python train.py --d_model=256 --head_dim=64 --activation="relu" --positions="learned" --init_std_o=0.0041 --optimizer="adamw"
MLP neurons of a small language model. Each row is named by its layer, matrix (up: input weights) and neuron, and shows model dimensions 144-239. Each number is 200 + 40 x the weight over its row's rms, rounded and kept within 0 to 999.
Before each neuron's rows, "fires in" lists the words (lower case) most often at its 100 highest values on Wikipedia text that the model never trained on; "fires on" lists the tokens most often at its 100 highest values on Wikipedia text that the model never trained on.

fires in: "s", "as", "across"
fires on: "s", "l", "com", "n", "ro", "a"
L9.up661,285,190,189,176,180,195,176,224,130,172,198,182,185,200,178,188,222,157,212,203,233,247,217,250,156,241,192,218,148,162,141,153,257,185,211,217,263,173,222,161,222,155,223,202,235,157,200,204,197,224,198,193,235,220,138,208,165,229,173,201,239,170,190,261,119,193,209,132,245,199,273,226,205,201,182,185,181,246,178,214,187,232,228,179,319,156,164,189,237,248,150,245,168,204,205,130

fires in: "between", "during", "spring", "starring"
fires on: "ring", " between", "rom"
L2.up670,257,147,180,158,205,202,169,139,187,153,171,131,216,282,93,222,149,163,211,270,196,234,204,192,203,198,213,189,165,208,206,146,265,159,237,161,212,249,195,202,227,272,226,240,247,137,231,252,198,134,187,128,233,164,145,226,183,188,185,185,237,161,183,285,157,251,186,195,191,167,195,271,225,187,209,180,237,185,254,253,55,231,198,252,159,191,180,135,217,170,199,231,193,155,207,214

fires in: "they", "then", "there", "town"
fires on: "y", "n", "re", "en", " 19"
L9.up445,240,187,287,235,169,208,184,205,194,90,176,192,200,207,227,86,240,124,239,114,190,241,188,209,164,120,216,217,124,211,131,174,231,212,221,265,265,160,215,264,168,185,209,208,187,166,245,200,201,193,211,183,165,245,191,196,222,207,189,264,162,219,146,190,238,165,230,244,198,256,140,237,224,174,199,182,204,257,153,171,155,204,213,183,174,212,208,212,238,282,167,135,221,218,176,207

fires in: "classification", "two", "finished", "classes", "east", "class"
fires on: " cl", " finish", " two", " East", " group"
L2.up145,218,218,210,172,175,213,185,188,196,163,128,245,198,248,193,153,222,131,162,134,211,230,157,220,201,245,212,230,224,170,215,176,277,169,252,246,264,125,228,254,193,179,218,251,236,188,160,144,300,167,254,140,275,248,196,241,252,166,183,166,222,169,175,199,233,151,285,136,183,233,154,219,202,261,204,186,185,272,225,229,106,233,198,250,257,156,189,158,210,253,205,184,187,208,183,150

fires in: "film", "footballer", "through", "state", "head", "video"
fires on: " film", " head", " football", " through", " State"
L4.up855,193,200,249,207,172,214,152,187,82,214,96,169,224,235,171,225,186,233,252,151,288,246,153,155,131,158,197,151,165,197,250,163,196,162,168,232,139,234,225,239,319,248,181,212,212,165,137,173,186,233,233,201,128,182,194,217,205,232,197,118,179,250,196,257,167,139,191,103,162,209,270,223,169,201,186,184,201,164,266,154,251,177,232,229,186,222,180,129,196,238,231,222,243,142,136,145

fires in: "season", "name", "relationship", "names"
fires on: " season", " name", "ship", "s", "ation"
L8.up733,247,149,285,191,170,185,215,155,225,164,242,137,179,267,223,213,170,116,216,178,209,196,76,202,170,180,180,108,173,235,221,204,217,195,212,228,240,205,264,250,216,151,171,243,223,178,200,160,237,158,211,203,251,202,155,205,189,218,189,211,206,176,171,232,226,238,237,240,145,199,198,202,214,224,164,184,216,239,182,222,126,273,240,338,188,186,270,217,217,260,27,215,239,200,191,203

fires in: "by", "bypass", "between"
fires on: " by", "gre", "jo", "da", " pass", " between"
L2.up719,179,149,233,204,140,199,217,182,196,141,164,174,195,248,211,179,183,260,204,223,235,225,174,160,237,217,214,142,132,189,92,185,185,147,175,140,141,189,165,187,286,179,220,128,207,142,177,238,146,195,183,166,217,188,191,208,168,175,215,107,181,188,131,171,201,249,191,208,155,130,196,228,279,200,165,206,219,165,291,258,189,250,290,229,206,175,243,203,219,180,255,268,212,280,259,126

fires in: "company", "family", "married", "band", "group", "groups"
fires on: " family", " Company", " company", " group", " married", " band"
L2.up941,244,176,212,150,200,208,155,202,212,228,188,236,151,222,235,131,180,234,223,163,221,197,178,146,182,200,167,252,173,256,160,197,202,156,212,214,213,136,177,190,155,171,264,215,217,171,195,171,225,170,196,196,175,253,215,215,191,146,186,184,206,218,195,333,150,187,227,257,192,208,171,186,151,130,136,209,155,280,236,161,183,157,162,207,199,271,157,257,235,200,244,249,148,257,146,195

fires in: "12", "13", "14", "15", "11"
fires on: " 12", " 13", " 15", " 14", " 11"
L5.up425,264,219,198,153,92,187,225,222,224,192,212,199,217,240,241,143,177,154,268,178,179,215,192,179,166,172,160,301,197,143,201,145,260,171,207,280,221,228,201,263,155,196,183,227,205,185,245,130,269,290,230,140,234,201,210,189,276,172,166,212,184,227,262,172,194,226,220,88,228,205,242,237,251,176,196,152,164,205,257,192,129,263,163,185,203,171,174,183,202,292,180,213,246,228,154,191

fires in: "on", "through", "along"
fires on: " on", " un", " through", " along"
L4.up770,189,227,247,195,140,217,200,203,91,155,242,213,162,244,244,130,197,164,227,155,229,214,155,184,249,136,247,226,191,204,233,131,202,194,180,220,165,279,169,246,209,204,198,178,168,264,224,118,225,200,208,164,178,210,139,224,142,166,140,122,206,179,212,155,213,214,215,211,215,133,195,198,199,246,216,179,222,223,184,237,205,230,267,237,233,97,217,170,198,191,216,284,197,164,167,199

fires in: "had", "did", "married", "moved", "took", "were"
fires on: " had", " did", "ent", " married", " moved", " took"
L2.up769,220,198,199,181,231,204,100,180,209,73,190,131,256,177,216,211,207,184,196,263,255,189,117,188,74,216,139,180,175,238,257,212,233,223,229,218,149,196,222,209,224,168,209,121,184,200,274,186,300,176,145,198,178,229,272,231,276,140,210,219,251,171,211,193,221,226,245,165,224,184,215,229,178,188,247,172,206,188,234,213,185,270,198,142,200,204,166,170,271,250,254,234,244,225,202,190

fires in: "s"
fires on: "s", "er", "ress", "u", " success"
L8.up1020,244,236,193,248,216,181,136,249,191,226,131,245,230,151,181,191,227,219,194,171,208,271,178,213,222,192,223,206,181,130,172,157,115,147,248,110,200,147,135,288,136,229,194,176,171,125,169,219,188,129,197,169,274,199,196,207,213,185,178,220,180,304,176,179,139,243,187,177,262,161,150,168,177,161,123,237,212,212,180,187,249,266,257,202,245,174,200,210,256,165,156,207,244,222,199,171

fires in: "one", "number", "two", "signed"
fires on: " one", " b", " number", " two", " sign", " record"
L2.up655,179,200,180,140,116,200,208,177,224,228,204,185,248,220,223,202,237,206,161,137,190,235,255,201,274,199,146,236,200,189,195,217,216,234,174,168,206,214,175,204,210,138,224,218,325,223,141,244,176,240,158,278,242,229,180,243,206,192,181,220,210,191,162,216,274,190,203,154,231,228,231,214,215,134,166,233,135,192,270,245,204,237,225,231,237,208,260,129,297,213,224,179,210,191,190,234

fires in: "also", "this", "it", "that"
fires on: " also", " it", " This", " this", " that", " have"
L7.up336,185,195,235,130,142,186,165,249,215,225,146,207,196,175,200,110,164,132,301,157,221,213,193,239,138,147,215,220,195,236,162,246,197,231,209,186,284,208,252,207,204,203,179,241,195,194,221,192,214,136,177,228,155,238,250,240,157,84,158,196,201,221,182,204,169,164,217,155,263,177,202,251,207,181,202,140,257,291,218,167,194,282,216,232,216,203,192,166,243,191,214,212,171,217,166,242

fires in: "film", "released", "studio", "score", "role"
fires on: " film", "udi", "Release", "ian", " role", " re"
L4.up989,211,129,201,158,165,202,256,185,211,195,156,203,144,173,239,110,203,130,179,215,230,213,287,229,181,159,159,226,176,242,155,214,192,197,164,251,200,213,238,225,239,217,249,196,256,186,107,165,207,177,140,252,240,208,215,213,219,171,181,246,126,200,313,275,115,101,177,240,189,197,200,244,191,236,220,139,234,234,154,186,227,174,241,201,221,229,222,218,231,187,83,221,258,187,169,186

fires in: "12", "8", "11", "play", "18", "7"
fires on: " play", " 12", " 8", " 11", " 18", " 7"
L2.up320,194,248,212,168,65,208,92,235,187,224,144,158,210,211,178,169,202,116,213,147,186,221,120,161,140,191,148,224,193,210,260,123,252,238,197,239,205,204,234,231,184,209,195,211,189,232,202,223,244,221,219,160,200,157,198,260,209,166,233,182,236,194,181,211,215,205,234,184,174,121,154,170,230,242,191,182,186,170,256,154,209,193,176,168,175,224,243,217,267,261,177,149,186,267,167,217

fires in: "into", "these", "between", "intersection", "about", "bypass"
fires on: "se", " into", "pa", " between", " about", "her"
L2.up727,228,121,171,221,203,202,153,122,205,150,196,143,211,191,197,189,182,171,134,234,256,211,136,196,201,181,162,209,273,226,150,205,202,247,230,184,163,254,179,208,246,147,230,175,209,220,165,214,172,268,150,189,174,207,209,223,209,182,134,192,212,209,129,144,245,201,178,179,174,182,255,216,198,139,169,200,201,249,168,247,180,211,254,280,289,191,198,165,296,220,211,181,179,123,246,113

fires in: "government", "states", "military", "kalmyks"
fires on: "my", " government", " States", " military", "mer"
L2.up264,240,190,292,136,182,182,201,116,170,129,214,178,270,232,166,183,227,254,251,162,187,191,163,206,227,220,98,239,154,173,80,210,256,160,201,125,198,211,123,213,235,263,194,215,259,226,162,158,235,178,171,146,156,242,217,218,139,157,188,204,209,208,272,242,291,181,207,180,201,171,283,179,224,151,160,200,116,242,246,247,188,129,164,215,301,233,220,192,226,185,206,226,131,194,143,160

fires in: "a", "an"
fires on: " a", " an", "ft", "ity", " football", "ver"
L6.up248,223,191,224,119,223,167,191,184,215,119,249,167,227,159,135,152,158,228,223,249,249,234,211,256,161,214,249,232,176,227,249,187,169,140,255,253,254,158,184,192,270,242,176,222,277,133,187,222,274,207,242,273,257,207,183,204,177,193,195,213,185,238,202,168,191,142,222,122,194,189,198,207,210,236,160,174,243,130,245,240,217,193,238,188,281,170,216,89,151,244,112,251,149,168,181,188

fires in: "film", "book", "work", "worked", "books"
fires on: " film", " work", "ook", " book", " Film"
L5.up510,205,159,239,165,199,199,151,185,174,197,170,205,233,158,205,173,182,164,262,212,200,219,187,208,186,121,188,236,247,172,182,250,227,168,193,213,226,258,191,140,189,211,256,186,213,245,107,127,250,164,257,211,217,191,178,224,152,132,169,207,176,223,254,166,202,152,232,128,186,202,159,188,242,190,195,143,247,242,215,203,266,232,161,283,245,204,192,162,219,207,167,229,165,210,112,152

fires in: "to", "into", "through", "or"
fires on: " to", " into", " through", " or"
L4.up818,172,247,220,234,222,182,194,231,179,210,202,102,200,302,229,182,210,213,256,158,206,275,209,153,253,139,149,230,230,199,210,177,197,183,214,169,173,211,148,232,194,267,222,202,172,179,226,171,189,190,163,218,166,227,250,207,136,122,201,236,178,161,256,176,216,111,168,192,299,181,230,201,283,162,187,235,219,192,134,295,268,234,241,201,293,191,233,188,152,221,202,216,213,141,211,130

fires in: "of"
fires on: " of"
L5.up703,176,192,209,203,201,184,179,251,227,169,215,259,217,156,166,200,212,110,176,241,187,292,164,161,193,279,169,209,189,241,110,177,171,169,193,123,250,179,142,213,262,203,238,159,173,180,205,194,232,180,250,149,205,231,159,214,166,182,184,219,145,224,166,257,183,186,219,182,224,119,232,238,204,196,156,206,215,172,243,215,185,211,273,218,192,176,230,154,207,275,140,233,228,199,173,153

fires in: "of", "university", "county", "states", "district", "company"
fires on: " of", " University", " County", " States", " District", " Company"
L7.up327,217,211,305,237,208,164,151,160,155,223,215,256,200,230,150,171,144,224,207,144,276,193,145,145,167,286,182,209,102,195,114,208,171,217,257,99,228,154,240,191,194,229,219,183,158,243,244,286,183,245,201,104,117,224,167,229,171,185,196,200,257,176,235,252,230,185,217,207,202,196,264,202,204,135,168,213,196,251,268,177,261,197,272,257,188,243,250,182,230,190,161,218,239,214,181,233

fires in: "death", "power", "year", "role", "title", "life"
fires on: " power", " role", " death", " title", "ship", "year"
L2.up953,116,202,205,185,194,191,227,162,203,261,203,137,168,222,217,114,190,164,104,290,174,202,191,231,199,272,229,179,194,252,129,167,235,196,202,205,201,193,261,194,201,152,243,202,264,214,189,179,194,141,127,261,259,247,229,215,205,171,194,221,170,234,215,218,212,200,283,207,199,171,141,256,186,162,111,243,205,165,176,211,170,159,213,223,198,152,262,230,281,177,168,189,199,255,143,187

fires in: "al", "although", "alberta", "alternative", "alexander"
fires on: " Al"
L7.up912,207,131,239,225,185,216,195,228,107,134,182,228,229,177,127,195,209,224,277,192,199,167,149,175,257,173,173,308,237,205,224,161,255,150,207,216,236,264,146,155,201,213,233,176,142,218,209,272,255,159,163,142,194,206,171,217,214,123,185,106,229,174,258,156,97,220,280,116,218,203,178,211,299,221,193,217,220,177,223,208,184,181,208,236,214,199,229,145,157,239,233,198,216,225,139,185

fires in: "round", "ground", "spring", "starring", "during", "oldring"
fires on: "round", "ring"
L2.up722,181,178,169,200,131,182,116,145,201,167,198,233,254,165,239,199,212,139,189,183,249,177,205,174,222,195,263,233,201,154,141,194,183,177,166,175,244,241,218,211,258,229,224,155,290,193,150,86,189,272,205,240,226,169,166,242,146,211,129,171,218,261,212,212,241,221,218,165,171,107,254,273,245,141,191,213,244,222,270,194,200,248,215,157,213,182,194,150,185,186,176,242,228,329,197,209

fires in: "married", "british", "japanese", "television", "french", "tv"
fires on: " married", "V", " British", "Japanese", "vision", " French"
L4.up12,253,145,237,152,182,193,214,172,222,116,216,196,234,158,234,169,202,180,253,223,178,186,222,142,134,169,274,216,210,232,223,202,236,158,175,164,229,260,192,172,179,192,204,225,177,239,193,144,169,250,159,157,185,190,215,221,195,167,221,227,184,189,199,206,229,221,252,189,148,224,182,248,238,219,199,179,181,209,287,168,166,148,210,219,217,223,284,195,234,189,205,267,231,177,152,219

fires in: "on", "born"
fires on: " on", " On", "born"
L8.up326,206,249,181,210,128,207,174,226,177,236,134,212,242,242,189,230,228,131,171,138,231,239,184,169,225,170,208,212,196,175,183,140,261,198,276,196,205,275,205,195,217,148,240,123,199,178,210,190,271,289,226,184,185,253,189,227,126,180,126,208,180,226,173,280,191,169,203,216,257,122,124,156,233,208,154,177,275,216,233,208,174,170,243,203,262,164,191,103,211,292,187,237,192,170,184,201